config.toml
d_mlp = 768
norm_place = "pre"
qk_norm = true
attn_scale = 0.151
parallel_block = false
init_std_o = 0.0361
init_std_down = 0.0361
optimizer = "adam_atan2"
lr = 0.00191
lr_mult_qkv = 0.7
beta2 = 0.99
lr_head = 0.00826
decay_shape = "linear"
final_lr_fraction = 0.0
steps = 11484
MLP neurons of a small language model. Each row is named by its layer, matrix (up: input weights) and neuron, and shows model dimensions 64-191. Each number is 500 + 25 x the weight over its row's rms, rounded and kept within 0 to 999. Numbers have three digits each.
Before each neuron's rows, "fires in" lists the words (lower case) most often at its 100 highest values on Wikipedia text that the model never trained on.

fires in: "this", "these", "its", "total", "political", "overall"
L6.up662:488485542444488517497521486508502508490476507472499524509523525457505526515516532563520491494486541467539477505572505505486542491465469505455474518496484488495529485542479523488483507453490529528519486524491512515494509447517549525499480501519506465525503481462499477475496478527485501500477496530471508524517515508491491514472509533515516472464469469471489523517495472468483456494488

fires in: "because", "out", "outside", "east", "made"
L6.up528:491527513495486463481555540453513539489468532469516486481512482491484466533523498539489547501530543469463476486545458488504508474530450441525482521515487496505541484521520458502506495500472498516497520482571509469452517499527539543521513519477467478514486496469506506504484489453523529436520543499493487520524482507535498469492490515523502477492464446463506494472515476491493522518485

fires in: "but", "and", "as", "to"
L6.up697:521519499526498502528500553507518533423527445545548496541497521507454483491473481532504509504474531494501489498490467499514475533492488468521480466539527523471563496506510524486496447444493491510511481538528535449472478494541519472462524501500506509509507492515498455463493504485513516473506491498482529490505514505495513476541480476502505531473470472523510465476492485511464515499488

fires in: "by", "has", "with", "have", "from"
L3.up504:505512512507500475533537563480488505453490471499506489476503535498505499512519502486527498480469435514521504471479468503512493492498457473461476483491503497504554511505533508539546499492512511504496474489527509472468463503503488487490511534508517497510459487513528514463486546520500523486527503508496522509514436492476477466513491473479536511502496443530455437503491543499504494487542

fires in: "games", "championships", "appearances", "working", "career", "awards"
L4.up236:494480547473494463498492501525487513499518512495463504508541558529459529533473468509498471512520526519475494499507524495488507516474480510541464511470520483518522540523516520479495528492499493518488499501495481503501515507545485505518528529502502474484480502493514536461492498505512504504531537496467547522526479475535486458475499509472468517486518527490499520492476445525504485465510

fires in: "out", "up", "down", "on", "over", "sang"
L5.up249:502566513489500461524531501480464518523487484559505517479507499511455475523477458492494497505506480553470515471509502505505561486504516482496446470491527495532502507503533501526501474408539506509508533461524502479490476492498521463512530453530512489539509483532472483477489507465496546455481497529502495505538472467502465521471504495472506540493481441476496494506516505496484494502547

fires in: "in", "to"
L8.up364:527522537440480475491516503558518514511454507501508511506479494492458494509525526504517492534506512497483511529534514501486477510504533445493504514514471484504523499490550502490471489495490499525482487489517498484499524483519555494474497465504496480522470451520509475522487479475484520506516488515505480548529508457518515501542544484512476520500409468465477500462507521503477497433458

fires in: "3", "2", "3000", "two", "1"
L12.up637:515553493475489460511508490513496486493538547482495513508481488461464484538501501508514524511487502500449490507526481485476461496535505507472509520492455512539516491538519522489456507503498535493458496493533512517481484433480501528466468519477501497501523483501492472557484493518512535473558514500533478498538520432487458496508565518519486490497483478499479522522477502492483457501463

fires in: "the", "west", "north", "south", "east", "along"
L3.up690:472504540515498484502558551549484491532465500507529515537507476473527507490463477517560522494489551468469495467471497492507496494508483482491468495522525495506515529461483475470475412444500467483496518481513450518446528444493487518491535500509469507512466531523493472523489478463489551483500494509487506507507467527515533489554523518507501495505484505509493511490509520500467495503473

fires in: "on", "as"
L5.up752:531536545464477510516505531467507537511492472496499519523518505498456497507496499502507502525493487450462484491491506538550558524483461492505441492478455517536519533528535492480466459469513509526568531505535499482451496490558557538461541525491513520519472478495501493506496465485521529472523487495508522498484506497486511508528513517487508492504470440485530513482496508482483503481491

fires in: "by", "to", "for"
L13.up295:502498488511485472487488545526528528463522508507510492519525533490493487522465528483512520556488469464463544499493493445465535498479471492449458481483535472515511490508542466493516484482504525522473509519497498447520509492511477521504518462475501499566510501518504499503485544452508504506499521462478496520532506489467489509529512436476528509527495497492506496455512485500482465511490

fires in: "of", "served", "by"
L8.up622:499517509493504508499550529487459480496490489466501485543495538517494521524528498502472498491467494503537538490473496484499502519473528482481469479518521512480512507491492531530549532512447514517502460490484506524475495462540484523539510543521522438515492480506521508483483536507512534541536551495458507510528472471496498477455491477490518480490475506513428488537486535532514488433513

fires in: "or", "and", "early", "life", "history", "the"
L9.up487:540509531474480517472532519501448470463477463485526476504527494476456453491488485545525537447519546489444462469508475493488496479475497445514443484497474522461530506508475462502497455454491512465483494488543486501494513471557504488504491478505536508520534457503494500501488520470503508473522490535522520473512551496488504524518505525560508478482497478500500530501476541485537471503504

fires in: "it"
L5.up738:535495554506508523518521517468495569507466522501515526545502539433497494462464512501513517498511535450510502471494505455516480488474504484500520485484493504531513519511485507488475474517502498524519520461520507471480460487527522497484494467550509468512488460531512451487494486493557528507521502512485537488505498476519472484530489472468491525511494467512501496522446486520501490500487

fires in: "became", "former", "vice", "as", "become", "fellow"
L3.up427:496523511499518513471544529466469507546534500478476463489515571498543537543524515515520484467526523488500529542471508532501494496498495493496487530491494472500544512529458520482513479490513496514527486521534518512460479459514470517501544500494510520497489509465477539469490445539517514518508527508476513469499481468529466475494491514461508465506487490486473473523452477493470493478523

fires in: "to", "than", "among", "known", "as", "for"
L11.up532:469495518512523496505465523489491549489503475473508550472479526523526483557509453498526556489479487483476498514537451482501449475482486468503476491504505474514530489491507482519442497469501504514468483548512510475462476467523526513457492508468549542526490500504528515483488504458495536520546514474527530497502457457480484449510498491518510515516501499511501508484497505534470488504462

fires in: "of", "on"
L4.up650:522499473482508506479510527482453531514473485502482545513507512448472533520469500512484468477516516508485468491547514511486561522472486545525438496500492494527533510539482485499557520458486497523494523530518489488498451467496500497533509512501502532540489482498542508499493495511464544473520502503453532539486523459498469494462459506502515481506489517529476463515507498499469508474556

fires in: "or", "orneta", "originally"
L8.up292:517501516526473480496547539477515502467503508519552506497503476469496484449492476537533511460453473504483487488508499508502501530498553481483477449504515492494494486495486481505490431432498515530483518523582528495486467490513496472501494486521509512511483505536514491490484458483486525478517504490522518503540491450522510517487512489579506504482465472490526524508529491513480476484511

fires in: "those", "career", "spent", "working", "worked", "served"
L5.up691:475482518452493483511510483540467486505511482435483501551509524514463487543492493515475498514556505537502476512484525491484486538493539512566508494475537496513527524500492524462505512460505517534538478549499479510484504513506496482499509475549507483516482480461498531486480495533505484512509498499448533494519534484516503468478541496497494506494462502508480505495480460529482427512474

fires in: "his", "their"
L9.up330:495545518498480551543534535521471480485480475508491492519530503504468515521471510491512500495529556503420520526478518503512507515501486454520491452548521449492524495532485461493531505444468520476508529480497495497473519497492531512492491485526498498507502490542512507492497481513499475449503498509528496504552487499529449490499513496491482511480478500469516521507444485498520506414490

fires in: "also", "by", "to", "then", "now", "soon"
L5.up162:504502519491498486514561524501478469456503453512510507505461509508528515490451482527579500489560481508497498489479504529483504444512477469492450466500484496484541506504449486497494509467481521515506485499520536512487510480540492482508488512499527508514488504418562545475490523526497477492511520521494553474497510482516501477499510489475515547487484460482448473515509503476475514474483

fires in: "by", "using", "involved", "from", "of"
L5.up43:500487503454504482486539535479500496467456501510495455502499502526512518522493523501500527488485499499495510515464492504517522505471517494490478491514464521539518507533526485514526498469502509549501486495518497492497422479536475455550520469504507499501486494478514533421486533503505509469538520485459487526503422481510508468534498509478503489499497468504493482572500521542462510491534

fires in: "for", "like", "in", "on"
L9.up523:497524481471489462501487524494504499520507504507515532523488517490490511579489531510507552452474452485453517489540535535465475499500498472510521460523509463526511520499514465502517462482512521516494518513502495495450475491523493502515473436481550472492478492516558518501496523530470457488501528505519499567519484499495491457516504490540504502505510486518521482485517455496462512513492

fires in: "for", "involved", "known", "about", "on", "in"
L6.up519:533449544482494491497524528482524550512535477472466514504516530490492464510477473474502535441492508528504477515533487559489474473495527519543446492498528508536533477504512540527518481452531524526476503485499510461502446512523513494493542507502481539520533485531517482480495495511472547454504522485485490539503470465517490443483502482479519511493475510479492485494492497514528468528486

fires in: "1", "2", "phi"
L6.up408:482523523501503489546522507517421471520498521481479524526472523491488488505529494504499546486489498514453502456512511522468482498516526467505513475481486502490516563496516547554492520500534540496495517470540496484497483443516467549501505516501506507498458494502506484484480517491513525466569518506476517536522493450510481495456531493527483530540462466476516513523496512482510508496515

fires in: "however", "because", "typically", "although", "where", "while"
L8.up727:455506486482500481474526545510473480462497475506520490500525474467528493513457510521511533495538515468487499483462514500498475495492515485483454460495498494513529477528465534486525497511528522511520523544568484521475498460546556506516521476520495511501534529511465551451482541490502502501548506487483535490495499505486541453517538482493502499486469464501507479490495514479478465513467

fires in: "men", "many", "the", "people", "they", "women"
L6.up473:475508504440528504533489494516466509539485490491501524470560533483494536485480528520515510466454496503527474476513453489523529512514532511487432478509487489517526496492472522452493481495477469497513476554474505520517481472507493495525503501557522496533525478514594512463483506509493498503531519500530480480515506474529495475503523522526458478489498487485509488482493455522493511522502

fires in: "it", "what", "that", "saying"
L8.up744:513491530499495537516513489472506537489461507507501540500510510486486502476498510559537536514477491529497492497513497476533449502519521508505492477497528549541505486550520471462470470509535493493488496527529497516446481502472472488452495466538526505507472491518506484463478489494482500450520481510504539474509495469515437477550501512474537511520487468501517469522497490529534485519490

fires in: "to"
L5.up309:504516507501504457534552539459520564420494480504573477504496521470510481491520474494529499472474520506524512503526501476531496519466474480468469479523493491512516505497515497499533492480485487507505511543494518461488500510531464506463472494485479507520470499499492435500508524506481504508518477544485514505538499467509491489518472498520531496474455447508520535509513493492461472465461

fires in: "his", "their", "european", "whose", "hispanic", "our"
L3.up671:466519515484447546490506534512523503487489457458502525491522484500516499531497512507521528450491527478486493477555539485503538525541474466468486541544513469521509499504462489488498512503534520463480513510504508521491528488529517503510507474540527513509532507515499491476488460471471477517537502524487492539531492504499507513507551545508506497500465499466518499489474497497507467475447

fires in: "the", "world"
L5.up630:453497470434491478512509498498465538492505519492506510446535510482501519510507580509557487483525481491497529522501533518518492506529485495537480519527509493520509515516487503519497463499491516517556500539514454503495458463523518475488516516483502521502464485517493477525481496471507475497501512490522504516552516504540475492475523532490496459507512505449496467472462474519505501499503

fires in: "from", "of", "or", "to", "uttarakhand"
L2.up721:499500486447484477480493558480532469494444520546559471553494476495475515453477456521528501491470488489476464475480479471518504508484465501524442491490499521527488531485448452491483428460493494500466506510519521488510473478556511492487537479513494472486480538519525491494494453522518509496522522507501522514514521495496556513493547517527504499508508505510489503506499546479486494473521

fires in: "by", "from"
L8.up168:502504524500492480514473569506459497499545452484514499500505522493507495487474516515506457507488484493521491485469502489499502564508494469487479487533510471526520517491514479490505486521482518502488475523515536489447442483539498484538517518518471531517527490515529515482489479522528540476544510494502532537510546510496505508481487489520491480484486459495448477511501500470451461451521

fires in: "its", "their", "business", "political", "it"
L3.up641:497551569499477506503496494502506462470457454518522453527495526481507509478484524503522478481468539471508496484509533506496503496519451500516486546507522517500504487545483500480492521494489510499519530526473529527514487486513484497501480490563482471490486490469525482453486479501511498473491500540519534481521526460537490527514496545467518482474482507521509492545501459521495466491512

fires in: "as", "former", "then", "by", "later", "also"
L2.up535:560501476521471520450494530471478485496524513492558475474471549508524535476492493507551471471505521459516536503483520502487530471531488493482502522499473509492517513479465497449515489486463488514513462530538543526501516479536479524524522492508526513494521550459512525467481446510517497520572548526495518479508469497490481511503514508479509506494503496497499476524457501501468463504530

fires in: "the", "eagle", "pebuu"
L8.up480:456509489489513493540518511491529483487482499507493505524482502486478452491515514516529468497499453480520526497474433508526491512492484498479501529493503500489488532481497478507485456488446498488523500555510475556456476462505514543511511499515510467517474493512509462543490498471509502528489515508487486453527520499465497506508508525484501503512487471526507520486424501467462518483466

fires in: "that", "however", "because", "although", "stated"
L2.up459:501492512472502485485524540486488547481506511545490520492498513440537457481499502511538533523492459478515457522501483489487491504463499478526424501562512471573520476548473489478507468473555523508531520487532509491505519496542492501478518498507499533515526518499484477490481452514468529471517486481510514493501503502531517467506500516503503524504457454521468463498524507488505466489465

fires in: "be", "often", "typically", "usually", "either", "cannot"
L2.up337:506540498482505524452520534462545457458487509503526447570536521492460483503521493548484541488494524450498475464501469507481478490528495476472474470467498542497501513502528489495482497488489529506510506511543485478448473516503511547485510508508484487509507470501489514501475484472500518454504497544533476516498501518488533478528501501541536511494476472526520498477481493444485460500485

fires in: "her", "their", "drink", "his", "drew"
L4.up488:505537545497461514492530493467504562492498446512510478492521493501472483518480517538521586445489513491485509499498514510520537530523478445494473495494503485522495486548521513479482516454511530488500535500509497494511484525514506466499509490561488513526503484517508479485482477509497490505490499509502496504567451506510466507518445536488521554486491490467518529522476486513519472481447

fires in: "they", "their", "its", "them", "it"
L6.up385:527508550524498543505518510505499469470500469474471496496536547470486521483451509481482507474458521507518510505522478510506539487515504483487496520484490527489495487522477507482500510459503517474502491520497480455496466497555496480532481472544466526508526520538532505485487493516537473506497494572520480484503527483522486521514478513468480539500483469524518508537453490488464510481472

fires in: "and", "each", "those", "these", "than", "or"
L4.up658:498524495501490531505494485523550508475483448494506460561482481498475515509451515538498534497503508466469477486460484507546508511515498482500512473513528486499501503513525499513478493476525555476474511490509478431485450469503579461483480482494503506512484510538543467492495518465495531497512494509491537520497473514509487499526490488494507534491504508483519522522491510517515446484448

fires in: "not", "get", "have", "getting", "put"
L4.up48:499536492492493522493494494479489515497519506499509488515466510477472510496498516529511537502524479495504485479496517557509539476500469465464531470470485533516488527533497490475510461480490501556548479521523545507521443513510466536490471488531520494513492502511472512461476508506512475526498515540539500497529495511456491484524487465478485530515457432515532494467526489532455446482487

fires in: "all", "up", "than", "have", "of", "those"
L5.up435:535489515475499486483491500467502531489468470511531508530518504444482534533502560518522536488510528527505486512482500516541529481483536520493483478514523543485514509532475488508485505448472482515483506542538465442514490509542531473488504474487495526573468497497538488483499570485522503527512530500516566465480468481441486472523484461489519522486497488491463507487530517499455457498503

fires in: "their", "its", "our"
L5.up383:496522515486473526477508501520512472461480462487488530522571493467491499520488527487531513449548523498474540494455509458507530500511525482460508491544494506515529499500486493500501513425504529509493548512530507511485480502534520500473500468547525462519521488521491475518500480440496495482480490520507496527515471506476475533527488520481522489482462469455504504518453485488533456457472

fires in: "left", "west", "north", "south", "side", "on"
L4.up606:497557504468479475534513539516463470517466509502500499515510498498485505486476484521557513494514531514440470433503494520509500497523492495481518486503548468505522525504485513483499470472495477505500454553527497503494470501487479523482547532463436485495445524495516530489508486486520518490513519536506473527515496517503528507513489544487544497480470508485468434487504532471459526476515

fires in: "not", "cannot", "ever"
L3.up423:491533503497529520479478495461540477470498520473497491479484495478494515491445520502477517511542478507490519507540474468505517486494486493478527469493497534490514548545545497478467525507479501516546491534522492462492487459519494552493480513519510458514506490484534533446479516510472500443537485553512484538502517506488518482527499509503471536492467477554535548487516480479477494482520

fires in: "of", "to", "for", "by"
L8.up434:521485544464469508511515524527506537502518499527507479487475522506523497498474536537534524521490514510464489509522528473485499555503501470470466489487450454519493509522496479509507511459503531520459439493532507495466500473541524499482516510490508492540488519509537492512501471502505541517497504497496477530492525436512485491500520431497526487500463461479486537490518519505517448483468

fires in: "s", "its", "c", "a", "new"
L9.up187:494548541494480516505532520518438477520460505473498505521505485484488501505463531503538489491488519508535529518497519495472536521468470457458502526511494478480504524512506512468456442492482508522492498532511491526460506463548578470498460475501461468534517498520474458495482474473491482515521526508504486525571538486498460469510508533532460498486522483470499495509497458506473494467479

fires in: "a", "1", "first", "2", "enriquez"
L13.up503:486477483513503528508526467487482525499511474437527512477485479483514483512535507505506507521492506518475496496492520487518478501494462453499495488504477502487498499491525452546491510495506554560474537487576489446487479489517519502481423507522489505525498486502503480500477507453533528504564493514557506536570518490481470478456525530508488500518508432485529519511470501473500493503481

fires in: "also", "this", "its", "now", "the", "which"
L5.up477:528517538497496485500558494507497466471492537476499497514511501498500461510434487519552522464485489472481501493483476510493485513490484475479504526506500531495512503505520515476481473465455498514513483512512501522441517461529512500476496475545508444506482472524528477519488468523479500495528510544499463509524540500530507516548530517498524509493518487495493487449466513430492503511467

fires in: "was", "served", "nba", "spent", "worked", "professional"
L8.up238:494526532507494482535491473484509507476480493450488512546507516486512523517513493511501543501496487523498523522508507474521515533466499516522509505514514475488511516530484538477494502518497538532520516484505460510499480499497473476489495489521500465501462499501489485480474515498512543549522511492447533537513478475496441488492531498479500575510515498484450459522456512545515485500525

fires in: "in", "took", "place", "held"
L4.up466:478507490510484513493481491526469462504495462551488507540500511443497476536463565498538486503523503518465523484448515483468525523514522461510504527562481469493544535519517504516518519484497563503509500525525495472504507499493494505493477466510513488533502486471528515482481479471505496488505511501509512512535445493511522504503532486493482520481457486474512497494496440527524470446494

fires in: "however", "until", "very", "because", "november"
L6.up139:493520518467507509509535510495548484513521524493537487507535499446472487505463524538513488499497493474478432483483538496497529473500532470491501455542545467517510489507494503511509456475569494507552535509527503473490504488534563511499484476526486512546520534503497463463481505477476495473511465476546496492502505521503504499514529509506472477486470463492476494506508498459505503537442

fires in: "president", "by", "university", "construction", "from", "of"
L2.up540:546487474451498502495516537509524480478539484527528450536525515520543492491511493512478470492523512481506477498506490456454492508477463504487440509479463507527525535545486487496517522524468482558500492519504489507492501491526534489522530533523479498513513483458505510499488508521519509508525511492486502525489541504501486489486487525492507473482497520500466501533445503511498512449496

fires in: "not", "that", "re", "would", "announced", "to"
L3.up225:478504518498457495540533501462526507469469508473491461455484532475514506492510512539536485539528451525511489515497511478517489518534492469471485509528511522495514502579541519516469525521543518513506469530504517457492471495503477528510478503499539499534478522488507504440481484530491510461561496547529519481532478486488494462515478518478474558487462491460461532491476503508499471452489

fires in: "they", "it", "also"
L2.up749:518490531492515503487518522485519503453509454518517441488479479449535513471467517556530478476525483450519471476495490489502511476516455474501489491517493517485524489566516517469478479497493527509504491526498475471452501473534503486515490475523503510498488500476561509471494489505510499475527512546522509479487574460512535522523490503495487492483486473493496503491503490539499467485459

fires in: "out", "on", "of", "defense"
L3.up503:465505477449456462444513553510492479524481498517490477503509497489413505478502488524544499522516503537478469497522497487484528464522436498537478491538502499516520502527502502506511500466473504500484538546528478503498523500491508493499536488477451465501468519512473498532491515506486551452491541514508524527518517528531516461468499515523538462496491471481468503507485498469505469501516

fires in: "of", "in", "for", "on", "advice", "audio"
L8.up205:520472512481477480497517527516479457519523536484492532506498517515500462489500486499482518486466490509473497490507510497469490488524491487525472489492541488511503549481505458550555540450493476525499502489512522534494463454533480495524499516501514506521509436514501451509488516503489499521508521476507468537530500493514505442469513457501545505491490483496441489514497529570546463489509

fires in: "from", "and", "to", "than", "since"
L2.up210:494487536507513431481535546494515528455526507478532490516495486478495518514489455541564534454489481487487495475464464489512495497538482468449496452472486529508533506473520487475530491456496499475465526497538527464443469504529517490421500549518471530506512508498493497494497497468492543476516501505497497527503501469483518484506511502542529542499482487461446526462480519490488476531484

fires in: "in", "the", "into", "to", "do", "such"
L11.up129:500515500458435501496504492529541523481497470518524511574552523499488509490506515489523494513515490502490513486559500539511534493481532502431513515497529475536512526516511472459483494452551549503464544481463513505485463509508496489508475469468497489545485494489504498484490528456494501512521497522476502510501495475508520497497500509475504498525453474457480486452491479454475502514493

fires in: "her", "him", "its"
L6.up130:513530552501494542477522510513463515510500480523493491508528507494480515521457507485521513464502529478459518522481520530483510500486437429504533473487498509507515494514474515482490498429483515507541523504482516468438510510516524505504484468545487493498514433522514508477499461510494487492511506533509529499541503473510438501516498506465499500483505484532526510534466509531458518430454

fires in: "of", "the"
L4.up218:502500464455480467526474471492477530523500517481494511517526492462480479511500513531541592506440493494488492490514476500499483503478476497510464468483449502509535523484490522486471445480447480512488513488520459529499476448523500501482470520503488473527495487524552450518497495493525551515536535512472486548529505482479464509500523542536488492496499472510508479505510488496463496531465

fires in: "an", "as"
L3.up530:492506513449487521459519562499483509543528460491494470487504490508494492530491546528487456490550504508472517520523502497490491479487500489529475483505475480510506530515516494477474474489521515553521527491544499497463471471519538522509529464489485527504510517493496550518488499460496499490506506505525488486487491538505482478503461539475496458515492441472505529512513491470456511476510

fires in: "the", "my", "very", "so", "where"
L5.up759:471516501460443527503537497495477528487499479467530504486533496465503449505472552511563529487526537507487497516464542517544550483477530515508501497511485505536506487501456479487488492487537525553543500529535515528480461506476518525493507499522497491536501509505517521484473512475498474512499498516514518482518518496518461495501474491510516466498466458476507491479511438526496511519460

fires in: "the"
L3.up702:481476491488431505571509491512439526501487514501500504496506497482500502517495494540546541500499506491494497511527493556529503500496488485522498491483480460537518511486472481510492420478500483538540479507471534516445476461506449501509526499495518524544467456510524483522509463512523510535486509515512549518506517500464484508474518532527470477486503475458512490524466497520501495476496

fires in: "not", "to", "usually", "tools", "be"
L2.up517:524528501497521510500495503485527485451523493483524456504484503483526496506456533546505526526523502480516470497501475510486479514496489426476493474499508506506510508514539524478510533483496542485498531516489471478486511492483502526497497489499482500483552490485554534467485546479443521485519496558505502547514517483464482486517525484536497535494490493503501489504504460467474471493476

fires in: "in", "and", "from", "of", "this"
L8.up215:536516530486448516490573515534494477528496469469534492532509496476517493489495492501501548504460508495451491480503504540519529505548475481479495472498529522482515502524532502471505470461483510502521524467539488495463503472531569461497473515516525484506491455480477495519487484515512562513511495518495497521509513505517532500514534462499506508469446493481467530472498500485513479502501

fires in: "as", "what", "where", "if", "although"
L11.up649:503506484497509484465514509501508521514468497482494533511514471491470459529494500538535497528516537508461491534460464494500510516453505512482509496456509487539510532502505506507501460485532513518518489527529490477455501466516594508476526469494501500527523540471480507446479517489511471535481462555486488536504541507474507481487524510522502492514508467505473462469459525445480483511494

fires in: "of", "or", "from"
L3.up132:516539499477523476499480491496494486515483495518525491526493468478497504503495510531517558442471484504455483526462501524490539498489515497524496477527491482493517503504498519528532463447465500479495518495540523452489488499551466483461501516483494466500475502516540478485500501489564544486497526518492529517520501466452540535465512527559514519477500507463503477511534528463504490458495

fires in: "such", "to", "known", "into"
L13.up619:486506492511479524456488536511505541503525461493519497509502526512525493555508459527492502464461487525453528531577508517519535472513455500470489513483494507550520502488546483466486502467514515483464479472499484485436483478500528493501470489512472519491486493459528510496510528493490516522535508481477513525478499468490472489507474510463551452518459484497528473467514496502488518495496

fires in: "during", "of", "in"
L4.up715:500512505500475494461502498499467495509518507528466486513523538467477492466493554493528524514496491504481514480498506479500522464537477503496478488497487539542533521529527485535524539485535528573495506484510519499514468503551549508465476529494492496534491479504536477488498489514531520505534500489524441539506486446511473459519496473485501491486485496473480477531513503536501484462497

fires in: "of", "the", "in"
L4.up276:474490492474508491533547534524490488508478490468493535544542486497500539459513530502542560438474479506464513479474506507497499495552466481494500445497518478513540524499497546522496439453510516495504495500535465547512497486519495501496493490497521518510469487507520472507498474475502503481523494474511489518555477471518442484472528491524513482487476510434492505506471496510506523456483

fires in: "of", "such", "using", "from", "uses", "are"
L5.up130:448511493491475473523488486474494479495455480457498517541524537486482494506538515506515493445478488513485503521527524489509499542510495545502457512519481513507559488526529509465500517494476511508505494493495511529512435506486452472542510476513494445509514464463535516465504499535505506498536491515471517522509424453475469483553479519516523532484479497487519466525484514497532467472509

fires in: "of", "in", "studied", "distinguished", "for", "electronics"
L12.up549:498523479482510497507546521518530498498513487486484516497509486484502542521509503533504485473524509484468469490517499563473511519485531493511525462545485503517524504523511525524522456481482480470461518503533464514474511486530491512511467502489469537520503468502512498492487500493441504507527522468475542571500506470467518478483515509523495508482511498501482524482502458459494470487488

fires in: "west", "east", "south", "on", "north", "out"
L3.up337:490510490421479452498535526476453517518500530515485499477562464483489468471501465502528516544495502528451478503504496518511539479541489484516481509479503513530493510503484462530478420449514487522505496503507506498455491476524542510485533510490446477499465499543474491516490462477509521477480500499513484536510516517511515485524540531516512461494490455485473504464517505483490515504501

fires in: "over", "back", "small", "up", "half"
L3.up380:501521511493482479499526489489500507485478483514484542469547502515417507550520485503488538495502513498455498486527496528524539510593518499517491519537583503507507484498504498490486534502504488501481502502508483495514469517500536498438518449488493508543494513496502471489487486479483539498514512495481530540521456465449480483522488512499545528497459487475476494485489481473467503498484

fires in: "of", "to", "between", "in", "on"
L13.up748:513504491479472523455491535528455465497520442537520521520477515511518506519476544507500492480499512479485506501513506493482492556516505518502474464547493493531502496525516472489524487471506488478508532533572474520464474478504542480486512474524501566515543460504501545511490486518490521505498497496515538559502456490479461493458513493492546503504522490477506497510501465482502511458553

fires in: "all", "of", "allied", "quick", "or", "red"
L5.up342:494508516492529487529480473456544532504465509495509551507501505451482493498489510553524527479475474467482509459491467505551519518538481529474473472504487441506502496525517493513462451499492493489479490514502454505507511491509508513499492489479518518504502484510527435509489502464518506494526548496496503485520517484500439524519489513512540541505505506481486504446493527460523496485505

fires in: "for", "during", "in", "after", "spent"
L17.up394:515474493496461479499531460476503504480474460519489523526536543491478492571465527569517503502486476526459502526476496513448524499462500464522455525526536478461554521503529506544517475462522515504518553525493482480427483487522505480456501498485525501532520487525498496508502501491452472493492507489506500537511499519486499493494503508487502521489505524521479517502516475449516477458497

fires in: "for", "where"
L9.up747:483514506470467514497503522486489531457487481550491477506479504468488499518507556522543494469458499487500509477503496494517564521498504493521482512485496508485503499494511485496560500483511521502505499537490501463454479514522487537474504462462500526542510526491533499470504533482529491487502581516513479500513480509462443505514507458517492521527530489500494451479533477493512487528471